MLP neurons of a small language model. Each row is named by its layer, matrix (down: output weights) and neuron, and shows model dimensions 0-191. Each number is 500 + 25 x the weight over its row's rms, rounded and kept within 0 to 999. Numbers have three digits each.
After each neuron's rows, "fires before" lists the tokens most often just after its 100 highest values on Wikipedia text that the model never trained on.

L4.down194:489473469481501501471502484497533524500525473513503491492498519485502474515464513545461531536505536503503480494506516465531540528510518495540509482516441485528499456536497485509503484514500475495462504485518525502505448467493478492496513474487503527509505461472447433441517521522510496490506513461449493548495514455469478496509529492526489524514506483520513504484475476520509494504533500492485468480535470515433503538537537503524481471544472483487562493509550500514493557513507507490494483463508510494503527502482466513497500477496501491478472520455465467468543473537475530515
fires before: "ing", "p", "el", "er", "ed", "es"

L6.down508:540491472500488465502528490493499461474530528523493509468536504517486505478546527533532461508509506511477507501494471505536455462492549494512486465517536482527516525465467512492478504479469496542558473498509512506501471504514489478530478519498470518501493510511448494510497518481480432494444497511499438506537549547490496505512506479481488502494530516517485502508504442465506495555525556529475522516459475523487483499504486496496515522477521466465483520478475544506515467503512453521503451546496496494514485499519503524530488505494446518496485468472501537501513497457514472527
fires before: "hip", ",", " of", ".", " |", " in"

L9.down384:490484511500509526522470494463531500468497517478505475501481523525521505460472530514516544491465510506512507508558464526501472551507484494515516487501502525506468487527511499484484479526474466501462486505500520528542486514450512535533543510513484485508479508518474505479492525470495475479531452481491515471483531483463531537498492510453484480513468538496551498484475471514445531506529479471481492480483472523504471482484566476538539524501485542528511519478439472506496503505498515536488519492507477488497516531514528468503495537490515452514533529534573480553481525503497498511
fires before: "-", "act", "|"

L4.down410:500500480486536501501515530501528480544541486510515484528486490489510477465474521494531484482467523504507475485517526564518478513494478465497453500534517505492493500517490483525513548501455474484480510475511500536470495508491499534511435501468487522468475504506495486472494463509505500526520520498544507492488539477488525500498572473497529520545475507502464514449556506495461500506482492511460493490481438495526506459478487488507495460524560515492493524448520505467558494473481535512529522514502517519550504512499499495512546516520495507521544504504533544503473517452505538506
fires before: "ic", "\n", "a", "ence", "f", "ent"

L4.down142:498485480520478447488488544467474521501492483487505481451528504515463464520533519485492484540479517515526495563489483438459483512494545520472505573555495471497509519526492516501514481519499553505536528502481483469485510468493518461502561496433471478501509487513498484503493542493504502499528506496496504519488485535504504451510504481512510531517549498483501523483516451466482464499527494518512492491522477494492497489494483482517520502520546529507498522497484503479485409537525496505507482507499527504473487482537506454478506550524466499486516510506458486505510538471477518498
fires before: "\n\n", " The", " H", "\n", " A", " In"

L6.down669:472511493533537472482521470448496470497514480518515501482448506496510450508488465469468533512458467497477474495506445485527494511497454499478519521443461520527491509493448532549503527526546463525467544494459508487519473518476536512489501483492512481518486496510471451461496519490514512535483461467516485493489473510524494468525471480509473485513515521506462476521458492464517533524508494512481504531498499495492475464494537449492500471549532515499465521498480498472495505519467486484495465497522478539492529520514467483461539499481523490506504518474502450497485511536476483543
fires before: "k", "f", "ad", "ing", "te", "es"

L9.down512:500533522497495530506501462530490511459511538478492525528495492524512465490457519465489549493453520476497479497527520490535527433508526472531510486522534519494509530511508486545536495512451512510511502472476477493505486529512517486485473501549480496505524506523495471519433501528460457504518502487494491511472494483507487488533551512472470461502523520524466499511476558491517505518464468538530474547487497496466460533500512506529502495543499459471554520452538492491493546530486482510473513493488492512488512484464483499479505489452474503516531460479530489513548520502486503487
fires before: "en", "an", "ed", "ver", "es", "ing"

L6.down477:518528478528516481512467491483535484482532513498513539501497497487498505518484493457520481536513514490537433550473483499541509505466457493508524488476500513506501498491489483520529498481489491494480493497539465515523508545509512507435521475519515548450513502482469483517503470477523480477492531503510523533488498488479517515460538506493503449519484503468467534530500516526550568505523552498473517485502486498451496518549543480538510490525461480465524493469485447471513495543505540509480495514498436502483512491459488499478471490506489515503516514518526526487527479490561504511
fires before: ":", "ed", "ing", "ial"

L6.down64:488493492441429461495470512498527495536533474485510477503510489574457504505521489483502510491518533523494499522508514512465505506515453492550516522490519513499521483476518496560543471519506490539491549491524512531489514503499456487474500499521485480481540490493444492517558474532468506486477489469437492502480477544518511516514510500488515481455452476475504464462468421508504477509484523489521521471475526466479494450526553508534468474488505499486486466502499507516497471498505478490489491507495491525483493526514473505521504509481524515481517523517469497501549517502502517508
fires before: " the", " he", " a", "ual", " she"

L9.down576:511543519498470521533450466525515485451475506515529524511473523469504499485465525546473514528495572493448511507522515549502445480510503500496478527496465480492511470493515472499519468496473548509485479501485520494478498476526537497550468475483523487510529506519520521512513515556509489527516479471550506443488495548543489490480491516486520521554501497480488444504504485512473484495485517514522521497520565488517519518496503500512498476477498473515527502530498466519477483480496472532484518522530499494552484481524495467451533544498463454481514504485501461489476508512501518503
fires before: "it", "un", "and", "in", "iss", "y"

L2.down201:486515477467502490493461503490476477446482476486511513493512520531493491487562512463456482510500525517463458523528530496514494539515508511490512501477485497532509505491500458512496488463544517473523493499487489536499488536511517486499478509506489499493465531531469540535483470487469500498476483505530508529541492511512450468472511486529499486502487508468508471512508457518515568500493447531524475429531504509504495491509527500504523462517477473527481503499498489474443472513501464491469518502542530459468500468552475529519468555512525476485518463531480492478504508440474538503
fires before: "ru", "ant", "e", "ut", "all", "ct"

L6.down105:513454511496481504526506528490468528449523510486499529487515516465465487503470526527499505519493517553513518491531479502492484484499509491530505487462490505445501489503450462511475498520475509526462530494471484510522546463516483471514485506523498506480466491474482479508477486516502520478475492538459517494496534476468504526447499451521569519490497516492527511480526507499488431499539534529573546467528515513488495509503531489548496505514453507464484537533522459469486460534518471492453475489474509526504499515533479481543522520472509524480472501505509512520501514522495522523
fires before: "\n\n", " He", " The", " In", " B"

L2.down7:570476475496537481470538523489489490468499490500510510481545529517506453486536546503521486512503514451497498508552475515504502495515486448506549460531476509499514487535564503528494509510485490528499486481504488487540468446465505482475523436497536489489539490501483502495523543524494484502480494542499528548491529481506508519492549480480497490495457512509502493488462560510451489503514496512479544492475474492530506467500512509501489522518493518517505528467487506510485547478478505553464512483502486489523490492476481491503503498508522474474480447472544537524520532484532460506
fires before: "-", "|", " |", "}", "ed", "ion"

L6.down479:491528509461488491471520490449518491529521516485493506451492451487459489526435500443501483495527507518505501471501458525490523479466486486577521573485487489482450470477473500474470498502482478504472527473506464506495493534461514474518535451513513525485507493463468468510497514487492502464490539498505497482469515546484507498502514467500453500517460498501508477468544504478480476495495492453515481521522492531458528542511541510509509517481475500460491482470520469528473522507541517510482514492516484500544480525516498501488488558492486496457477473484499486503505472510519520535
fires before: "ing", "ed", "ment", "ation"

L9.down387:483507472509495504485514459514518489494506512499523488513502530487475503561528485499466518515477510502487523471500505474459514525468520509487497555541461500507498510494497503480485476487498467528480518517488473548530481539465509501544497505480528503487543498496523477551483483503531507472486469493546462530495506511569506493516514480532505522503532511525536521488549484448518502556508515497547506482532531443503499479461489498501524502556484548526445524508521524509494530490558532508530523494487478490526443480489505542468517496497542491509482505506525479500503463542474506529
fires before: "t", "ted", "le", "ts", "e"

L4.down245:555530500456557474491499483460500453516518486471536554508507520544508486523457506508512516492493537499480489502507495527505464509549532440533563510479482495479508471507528510489488488510506456568532484483488496504565481532518507514508511523483508520479501476488503562521510514519527496484469488515493532480488562472477485491522511515474466524527497513478465480483496485518500529494472474454498532502491482510527474500452521487477514496522519508497466495486480487540489525494488509512473485526479458507514449523514512483514505558488486497497464554529523536505521495511508491511
fires before: "-", "|", "  ", " "

L4.down475:500483491510514530478516529492492535471511515499512482512500546443482489495497508466492535506470451488489483488494491465507504462488502496457515516519466525463522491510487527536483573489513474503512543462533490457508476508467454480540464455461484500520498496499559476527515485499514458509499519477510521545487492540521495523521536507485499500505465502520485500516486543489491521493526469486519495497521502542497479457506499559519491502538486514516485423501495578491481506493521481523534497475499499503489479533461534499453484480502489481463489490477460480502550531492492497519
fires before: "t", "le", "i", " on", "ed", "ing"

L7.down187:513504495507508483484528502449505525527462493478525486462527454504483503507516501471511486526488506529481483520472491517495540504466497487499532532505467471469511512487507517532489505460535469478520499508491510474496463488463480460504463471499515514519471519486504512468510463483485474509465508444494491447505505548471508469526496486506515522538528537546518441527501494465529516487488453463509470537513533499487518497497498578507466513503455519504565509538529498506518487492527441507516486495505501526455538481497488485512521508541485491481466483511474437471488483506495493461
fires before: "ish", "il", "al", "t", "ect", "le"

L4.down483:538501485504534478547487474478482488467501496523514507485517563530436454496493480515511445501503472535506503508502486500514480502501513508496560484472478501507478526498524499488449529485500512495499533501476497471546547485497496485471531507495540529494490469482513538498524525524479518481502460498480523482490525507471522445487496485492556483522524474494522473472490507515504499539531475540539527528500469496471514460472520493535508493505486503509521562545498502473526463503508517501427481500521510497498456477530516459532523542489427507512493531491500507501529522509483506518
fires before: "\n\n", " He", " It", " In", " H", " The"

L6.down116:510476547498508524531510453500505495473484513487529514500489477483482514514528494534522463517495475515515497541482531462497526507510511524494529475554475474452509482513537446495496504497532557531456501494543519497529499505484494532511545516520528509511505456514493474469483507526470481551497529485529520535493508488479522475517517472480497502509473535529521506500497474484540520501485500491504527546535510499461477465525476500493467518466530559493495516484477531495525444476477525510469474492548478489514536536515445506466535495475471489475500544496467538509496536491536475475
fires before: ",", " to", ".", "2", " in", "1"

L9.down274:489467482512468483495474503540515504492474516474484501504486530486518459496500524496483471462511495463458525523459524503498543511513510473488457477497531493503511506470502471485513482469530501481467498441511463463452487538491495502494491501508498506475498457497496485500484552505495496488514523495480517511464511508492498493481529470505499492487540521530493463507499481494528485517485460487553496508504448543447519485515486504471531497470464517479516492488510523524495512503457525548485467518435497508457486550475497440529535461475533512486511510501512561499523561470481521438
fires before: ",", " to", " a", "–"

L6.down711:472483488464528488492514484442488486429470474477497539526507491490497516474470500493506516552502506515474510528523533542508504485517498518514479510491504525522462485547493450516553495515495494453457493480469499495510503455498463471469527534479447509514488497508503505482522461495518541471485531508462488499494490491495445534511476480472528487483483477496478459509488535482503579486489475526467493473469500537526482462507481463506473487532497533501473540520496545484469492517478450507476492488495516514484506490527534483463474492517545540455498479533493475491483491512501500498
fires before: "ell", "ru", "ant", "er"

L7.down478:489511469478425496443477491522522525519480493551475486511505518518459500514531497520537561483520509517475488478466505477505515484508522494504489512471488493528551510525504477516503537505492484498528494509529523514510462516529489517516479439461459521495496448502492472490516501534476475493507521521543477499492494448518531474511524482477478493509495508504501491506491500519494543514461467489492531482470501514510450504456489553492477489489513450455527507519504538508475521483539530481487508491490524472505519506480511513519542495503551508504521501499466558458494438467527458470
fires before: "u", "ed", " the", " to", " of", " in"

L7.down20:501483512481502484484505520529456473515489492510504519478489556470510515475490556573495467505499529518454498456492468501477453493493499548479455497497533499511519527478522491536528500472475468519474475503528480453481508472509551524504470483462510528536452505515509525488500525495538484505497534502483487489482533477536485497509546485510496550480527466470481518523499529506477530469544507483475491541495554472553523503503487454484487493484495564472503491499462494509509473502480517506503469516449489485516478477476513493509492513467490529518457515530488505487493490458525512468
fires before: " |", ".", "ition", "|", "|---|---|---|---"

L9.down151:496465485519495485510495527498472463496474520478515519477508508495452502526497477484531495476491501485530538540543484484545517518480487475537496507553510532520487519486461520514502528496535548517475488466499454445513503506502500534495497502491472516473475486513465547444496550525468484491529474507513530542467504532501507478520517516498511480508512520472482492552475525423483505510517557517529493481507532490493498508530514485510502522486521504480434469521520512519480451537503511546523546543512476469491509496481504480508501508495496526520556499492512539495507454468485517472
fires before: "ing", "en", "ed", "er", "e"

L6.down550:481495454502531531479522500495529498472518482505503479495484493542499475508447507532503518465474528506450517496482509494502513489531521486476524478515523498510532529457508473525550514502493488531529533500463468495510487503526454507490503483471499518462513473530501551479491501569441481494505497525538507497452508460504486484511514477515520506467485535481498515490467527450551496507508530472514516490462502455467491504490520538522449484468530516478573494492486529477450455519511516498536521515513536500471510521555488487493497505530503477521521488466473497486505552481492500503
fires before: "ed", " the", " to", "s", " that", " an"

L9.down121:485480520462468527518490504513539528482501490504516504469487527507490424523489509511517489537504525530514535474483517496519514524502456491474445542470479529498518467483525474521526518489495506498458479508504500483482514509447523474505470520489529525498477485501524493501498522505472480519448514508490523515479496527508462472511515495480535482492490505455490529573499476517522510489469474479553547522459496502507545465506467474528459490515477502466477507475482517501488443499497525525521486539490525483466536531522495538485526566498504518519536528496481553521492501516499446502
fires before: " to", " that", " the"

L4.down500:485514498501526486496484478473504526481511509482498519478503544559511556526515506486526478496514499566518482499510494494536498517497527503513493536524529502478465500504485481527456538541525511490462540512494474468528506524492508528523502491526499473443490488498496492516491494502489481516499485463489494501469507491520561456517504474476524496487519546436480476490509467488509494528480516518523540529516514467497496481529495500516506505504526524472479494516504535446520506507517463516463493504533498507549476524544474395484511439484497496484505529489475455506526518450516483514
fires before: "\n\n", " He", "==", " A"